Part of a small language model's weights.
Size: 16 layers, width 192, 6 heads of 64, MLP 768 GELU, vocabulary 2048, 9.89M parameters.
Architecture: LayerNorm before each block, learned positions, no biases in attention or MLP, tied embeddings.
Training: a variant of Muon for these matrices, 158M tokens, 4831 steps.
MLP neurons of a small language model. Each row is named by its layer, matrix (up: input weights) and neuron, and shows model dimensions 16-111. Each number is 128 + 32 x the weight over its row's rms, rounded and kept within 0 to 255.
After each neuron's rows, "fires on" lists the tokens most often at its 100 highest values on Wikipedia text that the model never trained on.

L13.up732 [169 118 172 149 183 119 153 150 146 161 153 156  87 123 122 128 193  77 113 165 158 140 152 124 134  98 164 117 146  96 108  65 134  78 146  54 143  94 156 140 100 126 152 126 112 119  72 165 148  98 107 133 151  50 134 127  87 186 111 107 160 123 111 149 127 173 149 145 172 149 108 119 115  49 204 148  95 163 152 113 151 120 132 141 169  80 126 116 154 173 104 120 100  91  92  98]
fires on: "al", "il", "ad", " Cal", "l", "im"

L8.up173 [ 94 144  98 161 147 125 125 158  82 154 173 102 140 108 145 166 138  77 156 139  89 110 124 150 146  88  79 169 155 136 100 177 122 187 139 121 190  99 204 111 174 134  95 114 108 149 141 111 160 134  80 120 162  82 109 150 185 121 131 147 140  52 162 101 105 179  48 135 144 141 102 166  74 140 146  82 107 107 179 150 143 136  71 119 138 129  99 199 129 113 153  68  95 109 127 140]
fires on: "es", "d", "in", "ob", "te"

L13.up761 [197 121 161 112 192  95 136 142 183 122 135 167 106 103 101 119 146 103 135  68 161 110  66 124 164 160 170  89 143 120 121 138 152 124  63  77 172 163 130 117 116 166  78 158 175  92 175 107  79 140 148 149 130 141  94  94 110 116 119 185 151 119 107 139 151  93  99 130  78 128  93 132  97 121 134 119 125 113 158  90 166 166  82 128 133 117 188  95 179  91  92  92 165 123 121  72]
fires on: "t", "ist", "ident", " class", "ert"

L9.up128 [140 132 145 130 182  80  89  99 235 142 115 178  89  60  96 130 168  95 132  77 171  77  88 169 131 154 150 135 122 126  92  49 129 158 169 113 117 154  62  75 125 167  86 100 133 131 116 156 145 118 156 141 115 162 135 138 126 180  95 166 103 134 107  63  97 105 115  89 164 122 111 120 111 130 155 183  86 123 163 108 143 119 124 105 130  98 152 163 107  95  88 103 127  82 140  79]
fires on: "ced", "et", "t", "al", " f", "ist"

L6.up30 [152  94 116 126 168 144 184 152  95 108  81 125 158 125 131 128 135  98  83 108 180 140 118  73 123 141 109  98 183 153 111 123 151  68  88 160 165 198 190 170 104 147 108 125 105 144  99  98 177  93 120 142 140 124 198 121 123 126 150 127 112 115 164 136 139 174 124 139 135 127 133 157 137 157 138 123  96  95  96 200 164 157  81 121 141  98  98 108 142 141 146  94 104 132 140 126]
fires on: "n", "r", "f", "l", "h"

L5.up371 [136 103  68  96 134 152 219  89 199 120 175 146 124  57 100 190 186 162 100 141 117 114 125 101 134 204 108 171 144 144 131 158 140 103 130 220  80 140 123 148 117  84  85  97 159 115 130 114 150 138 118 140 132 156 101  82  96 139 159 100 122 139 203 139 160 159 118 148 106 159 152 118  71 103 153 147 130 104  91 175 190 179  77 115 119 135 134 116 119 118  92 219 107 119 124 128]
fires on: "h", "end", "em", "isc"

L11.up165 [125 173 152 153 179 167 194 120 167 176 157 143 121 142 132 184 155 142 180 115 137 125 158  93  84 206  99 162 121 136 167 151 131 167 208 124 181 109  87 155  99 150 134 109 120 141 129 133 141 148 142 110  91 181 141 124 134 130 118 111 108 128  82 113 116  73 147 103  75 187 120 112 103 101 144 143 118 120  83 125 130 141 113 152 228 101 167 145 183  95 142 153  90 135  59 118]
fires on: " to", " not", "ie", " also", "ly", "ber"

L2.up16 [138  98  88 119 154 122  70 142 114 159 126 113 150 175 143 106 154  97 115 133 136 110 137 159  83 163  86 129  67  78 117 150 143 158  80 167 122  90 104 151 106 164 104 136 168  92 136 104 138  95 156 163 177 108 134  24 133 126  88 179 131 109 174  86 115 132 122 152 123  81 197 130 116 117 150 137 114 164 193 111 179  95  95 129 105 133 169  96 100 185 117 125 200 132 200 108]
fires on: " pre", " 200", " 192", "ri", " V", " mod"

L7.up296 [ 90 107 122 159 142  78  77 136  82 146 147 137 109 121 106 136 185 138 187  88 141 111 193 176 167 138 149 171 134 146 189 109 150 149 118  84  94 156 126 168 134 164 163 138 144 115 110 146  80 124 154 136 138  84 140 126 141 210  97 120 148 103 141 130  96 175 152 153 144 142  95 141 108 117 152 105  91 144  69 140 176 112 178 139 117 133  39 102 129 177  72  89 170 100 128 116]
fires on: "al", "el", " Cal", "ur", "il", " al"

L11.up613 [158 123 110 135 166 114 110 137 154 170 189  56 124 124 104 156 107 110 178 117  95 138 126 128  47  94 138 108 154  78 156 177 132 121 196 172 149  84 132 129  97 100 175 164 188 157 165  90 118 155 175  57 121 165 135 125 139 147 126 119 116 131 126 111  68 106 104  85 143 144 131  76 191 144 162 153 106 122 132  81 100 175  78 109 185 132 162  90 135  77 122 149 102 121 166 128]
fires on: "ly", "s", "ough", " all", " also", " some"

L7.up62 [108 115 119 156  82 168 121  95 171  68 148 168 119  68 145 107 176 138 190 168 144 150 146 177 128 107 114  89 183 112  81 120 150 104 135 139 105 120 220 173 114 112 156 187  81 110 182 124  94 115 143 142 107  62 186 164 146  56 132 119 112 152  84  83 131 113  89 117 176 109 176 114 104 157 150 101 111 146 155 137 172 163 130 163 124  88 137 128 119 136 139 100 101 123  34  79]
fires on: " E", " J", " A", "por"

L7.up218 [136  90 110 159 102 124 122  93  66 131 119  93 107 107 147 126 124 113  97 140 159 144 180 141 150  90 125 113 161 113 122 164 183 121 158 178 140 135 177  85  65  89 109 117 138 128 143  47 148 148 133 112 126 126 147  84 129  79 161 138 130 183 173 153 117 175  69 172 101 120 128 137 141 126 107  67  94  88  91 180 122 147  96  80 122 132 135  99 160 124 216 128 116 157 119  98]
fires on: "f", "l", "t", "n", "om"

L2.up387 [135 117 128 163 204  91 188 163 142  75 178 104 141 100 117 118 120 124 182 105 100 161 125 134 118 154  91  93  87 152 153 148 117  57  97 156 180 117 147 118 101 119 128 159 150 120  83 186 112 138  74  77 161 198 180  96 192 168 143 115  85 104 104 169 167 155 119 105 120 125 104 140 146 170 167 100 142 154 141 102  97 148 115 189  91 128 166  87  78 101 133  65 128 180  94  97]
fires on: "ou", " they", " I", "O", "ra"

L13.up414 [106 159  91 155 141  49 157  96 123 149 198 158 133 133 138 140 187  77  78  93 129  88 107  99 100  72 153 131  57 158 167  97 130 131 174  89 174 140 150 102 136 114  95  63 121 108 130 144 136  79 104 142 184 132 136 136  98 129  82 132 132 117 109  95 174 135  84  72  77 111 110 139  63 128 137 113 153 107  74 171  85 111  84 150  85 145  98  91 121 108 102 104 154 120 110 124]
fires on: " L", " l"

L2.up148 [ 94 121 148 131 183 181 105 104  57  87 134  87 103  67 156 128 106 119 168 148 188 142 120 112 102  63 146 175 113 139 130 136 204  91 101 158 201  84 161 153 119 161  92 115 101 125 119  81  82 161 135 158 131 112 140 139 140 143 159 117 148 161 148 108 125  70 167 176 107 129  85 115  90 132 155 180 138 134 174 169 190 126  90 137 144 205 133 145  91 133 100 118 164 136 138 113]
fires on: " Char", " town", " Par", " par", " vill", " commun"

L4.up43 [108  97 107 122 161 138 118 136 167  97 122  95 125 103 114 128 187 121 124 155 127 102 151 118 123 112 147  34 198 141  98 138 114 117 158 142 115 104 136 140  86 153 133 126 171 163 153 125 164 164 133 150 135  89 147  81  73 162 150 149  92 156 154 123 130 120 124  82 137 144 113 181  97 123 154 139 121 162 140 139 167 124  76 161 155 108 105 125 135 130 122 101 135  45 111 152]
fires on: "ens", "ass", "in", "am", " ext", "act"

L9.up202 [124  99 127  98 172  93 139 141 123 120 162 155 142 132 170 144 154 116 134 208 129  91  97 168 166 123  94 125 111 115 138 149 116  49 116  72 148 161 165 113  96  92 181 108 157  86 122 122  99 153 124 101 151  88 139 133  81 155 189 113  76 107  81 137 194 139 124 194 181 132 108 124 132 104 203 172 103 109 117 139  96 116 130 204  49 119 173 143  97  96 136 156 159 167 174  74]
fires on: "ou", "ra", "ust", "ig", "ul", "ac"

L6.up437 [124 111 110 110  91 136 103 159 155 136 156 177 148 117 108 115 180 172  99 160 151 111 154 152 149 148 103 135 120 117 168 101 135  89 152  99  44 135 110 154  58  50 110  78 142 132 187 153 135 191 109 121  98 108 130  80 186 146 126 157 140 178 169 119 111 159  59 133 108 171 165 157 144 113 131 133 116 159 199 187 143  99 131 128 149 124 130 116  95 126 106 139 128  88 139  60]
fires on: "l", "is", "ar", "ra", "er", "em"

L6.up257 [157 156 135 114 122 118 116 135 149 155 129 165  83 119 162  98  93  77 162  80  80 150  96 169 161 125 131 131 193 202 157  88 127  68 145 141 171 131 112 121 157 162 139  80 131  78  96  97 136 139 134 177  89  96 120 142 108 176 129 105 125 127  64 114 132 147 116 136 196 123 119  45  79 138 113 125 184 137 134 126 211  66  82 139 139 124 117  78 140 101 129 150 150 145  91 126]
fires on: "ome", "ing", "C", "st", "re", "or"

L13.up238 [138 154 114 183 152 108 142 150  93  94 177 139  89 145 131 104 221  92 120 117 150 108 146 157  81 113 187 103 116 137 160 175 120 138 100  99 187 179 147 185 134 164 108  92 121  88  90  88 124 134 114  95 145  77 116 114 111 161  90  94 145 144 191  61 145  72 109 122  81  67 136 136  91 154 144 152 114 152 180  73 158 108  36  95  75  67 111  21 136 174 119 110 178 140 135 140]
fires on: " L", " V", " I"

L2.up127 [156  85 133 176 114 131 169  91 115 150 175  59 110 115 132 124 153 149 173 122 120 119 154 157 103 106 154  81 101 150 141 155 120  95 140 141 150 154 128  65 189 147  82 109 156 103 123 103  91 138  70 116 123  99 135  45 118 104 212 166  98 139  37 142 182 103 133 136 178 150 134 105 156 156 102 159 171 127 127 134 125 175 164  84  92 108  89  93  92 122 117 130 190 170 148 149]
fires on: "ust", " met", "1,", "7,", "9,", "6,"

L7.up664 [145 208  74 100 129 180 163 100  98 138   1 103  99 137 135  72 139 109  99 164 173  90 126 103 149 159 107 103 143 106 145 155  87 159 162 153 109 105 125 163 134 144 108  98  87 105 146 117 114 129 130 139 171 131 108 116 169 131 111 146 118 107 167 123 138 119 117  96 132 146 108 126  91 179 153 201 158 155 124 170 126 111 132 113 195  63  70 107 106  91 108 110 122 138 137 113]
fires on: " of", "r", "f", " ft", "ing"

L5.up212 [106 108 175  92  77  99  59  87 109 191 185  68 147 134 147 137 157 120 109 158 115 177 119 116 129  90 156 156 161  77 126 140 161  92 145 141 180 188 129 136 101 122  75 137  95  77 131 120 123 230  91 157 127 112 178 168 143 153  68 168 139 151 152 130  85  66 143 138 167 131 158 115 114 189 185  93 169 131 107 128 123 117 132 129 115  71 148 111 122 160 100 150 159  68 166 167]
fires on: "e", " de", "or", " en", " la", " La"

L6.up342 [130 126 140 153 165 107 112 184 187 118 162 122 121 139 158 102 132 114 104  69 132 182  80 122  73 120 190 159 135 109 163 212 138 129 128 102 146 118 105 122 120 108  76  57 151  72  95  69 172 188  78 131 104 141 139  90  98 101 177 127 157 161  75 118 111 124 112  85 115 147  47 153 146  68 103 161 132 184  84 123 123 165 139  84 130 168 136 106 160 129  92 112 172 160 108 125]
fires on: "ent", "in", " ra", "ine", "ra"

L6.up234 [127 100 154 114  77 160  74 121  59 164 150 139 134 102 172 119 126 178 113 190 154 144  84 119 193 118  88 133 110 110 125 137 107  95 194 136 157  94 168 178 123 118 171 129 149  83 155 109 152 154 153 113  80  98 214 106 174 129 146 162 105 154 126 136 163 127  65 162 140 207 157 137  69 170 129  56 152 173 168 115 113 109 143  93 100 102 101 145 106 104 112 131 130 123 104 124]
fires on: "or", "ar", "1", "er", "ut", "e"

L4.up725 [ 96 158 104  29 168 140 130 122 151 150 160 127 129 143 172 214  94 105 129 160 110  99 105 155 149 103 118 167  45  96 137 150 127 154 138 141 142 109 153 148 115 121 134 143  59 136 149  94 115  77  83 178 109  84 154 106 127  96 126  67 155 125  91  98 166 135  82 144 121 135 136 149  97 121 132  93 111 109 144 180  89 165 148 140 161  93 136 161 124 114 123 128 167  81 129 140]
fires on: "ed", "er", "ut", "es", "in", "on"

L8.up604 [108  95 147 128 112 111 174  92 114 179 145 129 145 119 115  77 130 111 103 111  83 112 132 163 181 123 166 128 151 108 173  78  77 130 106 121  88  87 142  98 114 156  93 138 139  54 166  89  79 120 159 207 147 160 120  89 184 141 152 156 121 142 169 135 112 110 174 174 163 128 134 116 115 111 106  91 119 150 135 150 120 134 134 111 148 138 119  80 132 119  83 130 144 159 116  63]
fires on: "um", "h", "ol", "c", "pl"

L8.up422 [163 103 136 119  98 120 142 120 150 173 165 212 162 102 127 168  91 163  97 164 157 168  61 106 108 181 110 107 111  93 131 180 113  86 108 154 109 180 143 135 118  89 156 109  85 169 202 128 129 108 114 150 155 128 173 133  95  91  90 124  67 137 155  98 185 139 157  52 152 135 165 110 155 111 114 216 114 115 100 143  76 184 145 137 114 143 116 106 155 137 143 142  73  80 129 184]
fires on: "ice", "al", "ter", "i", "ent"